{
  "hidden_act": "swiglu",
  "qk_norm": false,
  "doc_mask": true
}
MLP neurons of a small language model. Each row is named by its layer, matrix (down: output weights) and neuron, and shows model dimensions 192-383. Each number is 500 + 40 x the weight over its row's rms, rounded and kept within 0 to 999. Numbers have three digits each. A neuron's up and down rows have the sign that makes its largest values positive.
A block is one neuron, or neurons of one layer that tend to fire together. After each block is what it responds to, as a language model described it from the Wikipedia text at the highest values.

L4.down922:472546524474470441495589458494537507479540465472513478505501501423453483451527547402501465528454517456487506519462564515458514515540488467538546551513488491507505490483469522555496539485490480562537563517484454502479505482532569465446501503544583498505526407580468440482521571512507504482479573521514472520591538491511512451547481530533529476416483502466557542565461575496454416520443466456564531434518478533521436494545500414467497496554494505428560408508424500535527495500566530533479495572543495581512460564519508522479457534490452488541502581482466475457438499545480474523
L4.down945:476455422459452563512530445487448487475477563497542438492534466474486549543505535548540406466539427467462525474514486447565531488453521440453612567502467504501471518431449463512438471540518529523542491482573548493472522524543515525466496530454515480511484424507544465445523507460432523497489521498469493456486545542510532523490471516502511448426533482476488518508436499553478556427509451546518531587525498540476501466550530514549479503513464542526493515461465499555506568451575483473560507533465478485472386462480512556474474464515452515520532437525532513456451536507567548463
Responds to: Mid-word pieces after S

L7.down15:525521462581491496462510521374442500492472510500491491556512459556483437447532470493463538478469552483462582500388498484481491487510563475557497499481608476476500455458455534451519508495483496432558553477413540480493527514531558505468509466518487479521555492504578544506576526513458497455487488509511438497576582488502477560555467466512503408399492527473514477491481509494487528521432480505560515532526429583513509491470537478465536492538498508536483538489464543499573485494558530522501408444507536462546520453488516515525530514504488464554588548505484474461410489538544587520
L7.down78:522487489465528566529479479464515416470507519454498525467609525534592476447534499506499507457490475501506486462475483522489546565514559448560440508541506485469501410441502481490535457485420522544494484543451494488341466512531565526418475497508560478502469454506540503556437397519483487500517479547492482525532546454520463551587514505483439493469476529444498503526546517548567516524548469474529470509470538493469468550470448487500494513529524548488506487495544501470543489511456468514469515474523537591450562443505505560442472577461544465465496473552414532507484510473487468492
L7.down87:431485512524454422472488478499513502557492527495480484540483505555505509525533507515490480534555471555501473503473477520510477469544430477403570433470535497583494558547538554386544540467509537508504544548460530577466536541493560500470532528484490523435538480460456565468446465491521437515395546511508406548515445456531454441424462426459454474591466452461514539443508441505609486452526441442496479488567558501484486506499468411530532425535452488485445449510501512480524509514558507520459499451512491511504469510435544469524494452463460509565449524530437502502475485509491433566
L7.down119:529494559494545573504467470497525490490434580511502454507529453535480449497533487508537547522474580534514499503469456496489421461476449489443489480514506553470541495494569517462516468546527492499524557512491468463414480466531491420572507522492421591471469555492482478488488492498486481591485493528404532405483520592508510543535461514474530489552498486446505524584538507470523531490578581472463475443491630497498495464469525563453448534518535543469501524475487494504505522485571538524482457490411449439494520509530512466514500563471482564594565521524534516527516487492512513474
L7.down211:534525463483521510562518572442503483453483522423551482430567521467509456589495556484511557465495492487456565481510538463483521538402481438494443478582529567527547521468565437555479451461551444461452498569496499468480497536487522406477470539572511516548452520472574545451466535556541510438542443528506485465557432501491537491489458597485540553528529495479468538479501547525507481526457511516502422445540533454577497550485475540493550484565573525453490482564483460432468555434460487495473526522496489517457440486520441548475522491471632483492507560451471489482442504567549437502
L7.down267:459445485506558497473495483464586478433514563523578543552561511471457513524489551445583511501542540529494404570491446513433491499514528493557548476446483474505483500438496470440448489506501458492446522401533440512506459524519511568540484434492544529474472555565474529500508546476495492480448512537413527465536564536531468568533527491522456546546552511555489521544532551452539530462506546488475592514553474457465523513462543483463421509559466559542479510426520488537519462426469527566551560452516605478499489499484576550510445483521525497471518553529521474476460503521429538431
L7.down415:432470446467496523467512444496452443464465550523502493456518505476439496467512439475422450419550515520494507491581527505472521504409519498477450532543524490551507499550583526462477519483465460442490513582493436474424577452420458577481491481424508572449534583455543530548437516557539525553543492432504519473497399460489559498522522483441494454462454494491431527519518535490462535528525515533478500499520493460547528436507470516542513485497555522493490467469511555440505536514498497509530438450502513470522487382543527512586536549560513486426509516539589524492514593514442479533
L7.down958:487475497512482541453536467457536560513477455506511488513522510534493532530483456526440504500523449518496545519485462558527490520592519461518459510485400483489516443531512560562561426425482470515511519471517482539476498465442488461397499542441460539550445583495427463563484488491434541528468590508555485537537481482515538484516519526512517563502479483573481580499545569418561526475469536473516441459503580496489474429506486485513459512531488499537527497481472523514483481517496448475472498587511471524477485537468461451507529536460411474509468510523516504512437425547441512477
Responds to: Word-piece after initial letter

L3.down249:481497472518527462537579539491422483491513473431522561509502522463470527579495490485542528451544565491509425486428442496550559522521526451474431502511400421583452497561469494464496517535538465503492438460455554554537587456456534544494475547482444503452488572538502491506458438498513531520564498439493440489471459528482534523433478482520489520509525545491500454525458479458443476531462441534507485493501574449482479566524584499496489455438508514489416480495481542437515543541524513499499540537497441577542549557468500540544532502491540544532527543453555512478545482509593543522
L3.down634:481582521450520516477430495497516504492481500504511555523500528544464467497470460515464500439524588480452518455528575574476512519554439583519493490560437433557526533459514536488433503510470477516549499465491470438526452499425496500484544516472441476484543476506537515514491455482523552464453480502483472457455514473453507526529474534573519490534460530416509520501478435522509517519511435514431561448472536497473459483499535515502456474538508397535533505500490521551575553587496495527469502509504482578550476467446558460546484459494509514526490505501453520527499519399441477470
L3.down995:523592480458499470451548538465510429434552467467544470470452472473568522544493483474537560480494517484545402546476489498499448474500498523501515492534473456518504441575518456439472535524546529505537555521523486460519539464477470520536504521482445420553516489549538486488516472461484484495522424568520484466508509535477467516480516511472458536452484482521476497597506505502488558460528550497535535443515519489557554525473577502433573504475589517462556472523486489509502522549412516461471546548596432530499466553509482480548600440450483527519519533510532560443535513446490544594
L3.down1194:503466465498488480584521517546415495539454561517516480491534542451564526481475518569529519530494492495492438532485534488448469516508511515477484510511558435463423571523520520564531477449592468556430444422483488497415492545483458514501466481488538504499497442467478494521584530496570506467472548453492519494479515452498547542558477402506532513503512465523443458447490477574542527439471510495468512529493560492472421445510479447454530515451521470519530490476486482561473483493547531504488553470432495494494560487475510494535524449547472450535476483466504448468551468537520558504
Responds to: Main verb completion

L4.down131:533559482500503564562524541534541541524465446599539513541460587444526541489499430503514487608487522550519506493527465494476525478510465526562509555456430476513522495583437509480509512505499505525483480525498442479317436452441378482546486551498509538505527485481527544545530485462525481459487539552499521488556552500516526543487492457583484484528525510548483461511447486550459479535488531531513524492491542469494482537526488497485540537499519491459428414528561494521483463483449467526488504548478547496521487530461549548496507533455496513487525464490595459547480520517486557522
L4.down1505:535489540406487568516480542519472465402518477580581539484557538545494504498473511450505514516479498512534510511475512437494561523495487424537510561480448506521486524530495554557515456499544521502521470521528542451552527518502509446505513524466466525486468467563549471471463538513502522526506483531536435405464482525467533483458465417526520522456463572424510472526500459461471494467476540513479615442530500493575489495448543554460469492508534553522555512502496492468563534497489484537516522493518442469550503605475477500505456533437470498492463467492518501544510578515481487463
Responds to: Main verb after subject

L3.down128:483469476524512479481495511501476499507497469426528519516518507513512524499531493499564487454516509586525438494513533544501549523430550500481471546494516523454448440497516508505496426445469524489485536530436546480453498490562530530480504522502462538507530514433500503485491534406518513520481525542525423505502525513547549561535480521487564423522507478523478459468534451598458558440456558437475497524486436530545497523561540517500403617525500517533523508438522484525509480492488585501515528428518518515473487477527521515495560527547452493494442480441514488482480502483488537494
L3.down150:491455383457446492389455439526470508551494528520486515497464481512509463591546471487419471514468470456458534511503459478525557530523476520540565458511543491464479485522497548504474475532466558516553511533455504486465510440468553583431475467540503560467456516516531541546511518530571460576487478521456534559533438538554521518434462481498562495440508533539533485572530458568478524442514443505469449576483488477482511520532490464505504459488536535507532571499517460473478517589477506436513447577558431519439511505478447504518499507502450557468464522442541499473501492446550506479
L3.down329:544499483405554535543440458463467496489496536482498461483506545524576500488526480525533422557479461535538444534482523491432505452477510513466534511489542422490471437496478465422541499477506483495503527520520495520516488527437414533496499434462508538475491491561546470491553524543473503491466491438489505558522497391506483530494484504528599414455511430506518562485533490510564534477511578492535441552513432589530469513508549489454521542471462467515409491501560468464457502456435473515516477528481539498524443528494567462436530422525504523439485458496495527568492505501490527448
L3.down455:487488527458516525418520477502481519531542588495469490501550588436508481477535553478573473427449529455526450408508475480481441508593515564451481530524559485503465496444479504560515495449544570600445534472429507517534466506485471527499534493468493520490463489488487556529507482430489504507481494518488489507449533495451510470503517482474463507580479595507517485518465448476532478480589425495552455459528581465538495464512482522422447448514541496499486495479564523562510491515455473483524442447495470433433470524505404469476538523483492525521514441439468499605502584554548577559
Responds to: Word piece after an initial letter

L7.down658:502531523507477532514522481479552576493531513528568504469517483503467511506567582480418520503434547539580512532430515452418553534486479522486499529457521490505500433486489543478453503603567513517520513524508508473503469531469462471570561479501485532435517441529512502433495434450480559538499567490564534404494452597496496447502505530526470501575525462547459442553495555515460495496467521608516557461463564526418494475577511523493499496544489590505566531507534420529471500435509467390552498521466447518454503486439552496518532509457482493485458519529553477533489538482478468504
L7.down817:492500496571457539498475452537510517448571476552467495510515531533457536496477520560473574505545529491482546541496456514537607479518459434493449529476489541485507537530465503511521522524497548458500550390558473551446516479513512556564448508482442502529484490578522539479532529479545562524428508528494537413527479476457497535553491513498480551495496539437456475527467480493548532496461465501438588469550500508499569415454530549549481504554501538431464478529504470489479474484497466571462551559491514515529462573469552527540506482435489547592554499500495507505461514466506474512
L7.down1084:519486485478466466439533594512422489487450523573507546526521565446552543481496512506498483510454532568502608451534529514481470490441443474558578485538439441509518450455423463506487539462503553531492452500490517434562524451440513553441492555461466508519525449542558465528454520432553524442495488450531513477434565475471438470416528553533577469460535549504501506524459545587452517506472468552452522447545478586461456472519542527540456468530419482457501567468490554513423563536487457512484460478491530500500488506531441550461511450545466532587475548470520496550474526521541466452
L7.down1157:464503493461486504509483549476531469537567525459473529479504486494525484448513481462470526516484510500521469448496538544495450503538434490481557489471464492514461524443537460564552457514521508522465543472488553518436528514558563419556530404497476516476502519544470532499529497509450491468518474509469527500487549508572462517427506416546550548496511470464500436458538536549443541501476584488547473525475482494571398491561481418527501574514434514567481550504570474582503493515445485504507436503442505503480473487455471440474502539467495454454551455527528428569528511576547521463
L7.down1174:556519481478493432453475541503496458514531529487537481496440462486566553496522484526539456526465472481480406518476525532512455475506465476488494443572484544506545603480466582524426533489523492459458571467493506497469514524519506516465491496502556476483446470578530521476459453514519478498479466543460560474493514484514615501529498522541468494542528464557522440438534510504446470489514493485540529492535478510432478516538523476557528447491497544421595539481531568498503506495543496508502444467528503475570535522531455556526530458518537490577488529569534524517480505585456455470
L7.down1175:488436493435478492483565458556486571504538509407535489504429511546481517513524454482506455522525485442462482460480438507481513500529480550529512521554513558494509505480476501515615501472464465571486543467524514525441506483560495541477485445488529422498518598484525464510514495465483551481491461447503451559456497503546523526539503496506453463557523484521407526520528526464559579495529470555501529526495539477531454526482494506535498530547490520521456498423475440541499479546428559462520409486549489534479488512536470506451465511566491467462404532415461505509450548480462446421
L7.down1186:507427528451512533527518481443524493446546560457545471549513506479443505503490483457500478566499449489474480468489451525547459559537536415507535438533420521464507598454522526542425483471460518569467471538476518559456526500539515445444518451511509506498508442472462547502558499499515497420500462464402540520540557448438423507485542529412469532517506481557507506471478531415598509522443530468493506522475574505540504521519410497524514511518491441487499518521467519509532600515472423506502399482423527524524448440466471473580494566507545472437530456566496492505543527487521520529
L7.down1347:404558442455505585550518495456545495511523447490503526544521483454503507510513561534511507499529469489500519503537503588462474511502472477547514454522513466521448502483458456513506505487529420455575415511529434479512442492543523507416484511433545453470540552423466592542512444564480490493583507488513520523507465470519583522472647524460521505475554487521501484539494498484466505541440498546452490464470515474530433426519463443478532501502498493501487484498534426456490482491552478535528535497466514441499473511486465448484465529446530480479518521534453519514522429512510516447
Responds to: Main verb after subject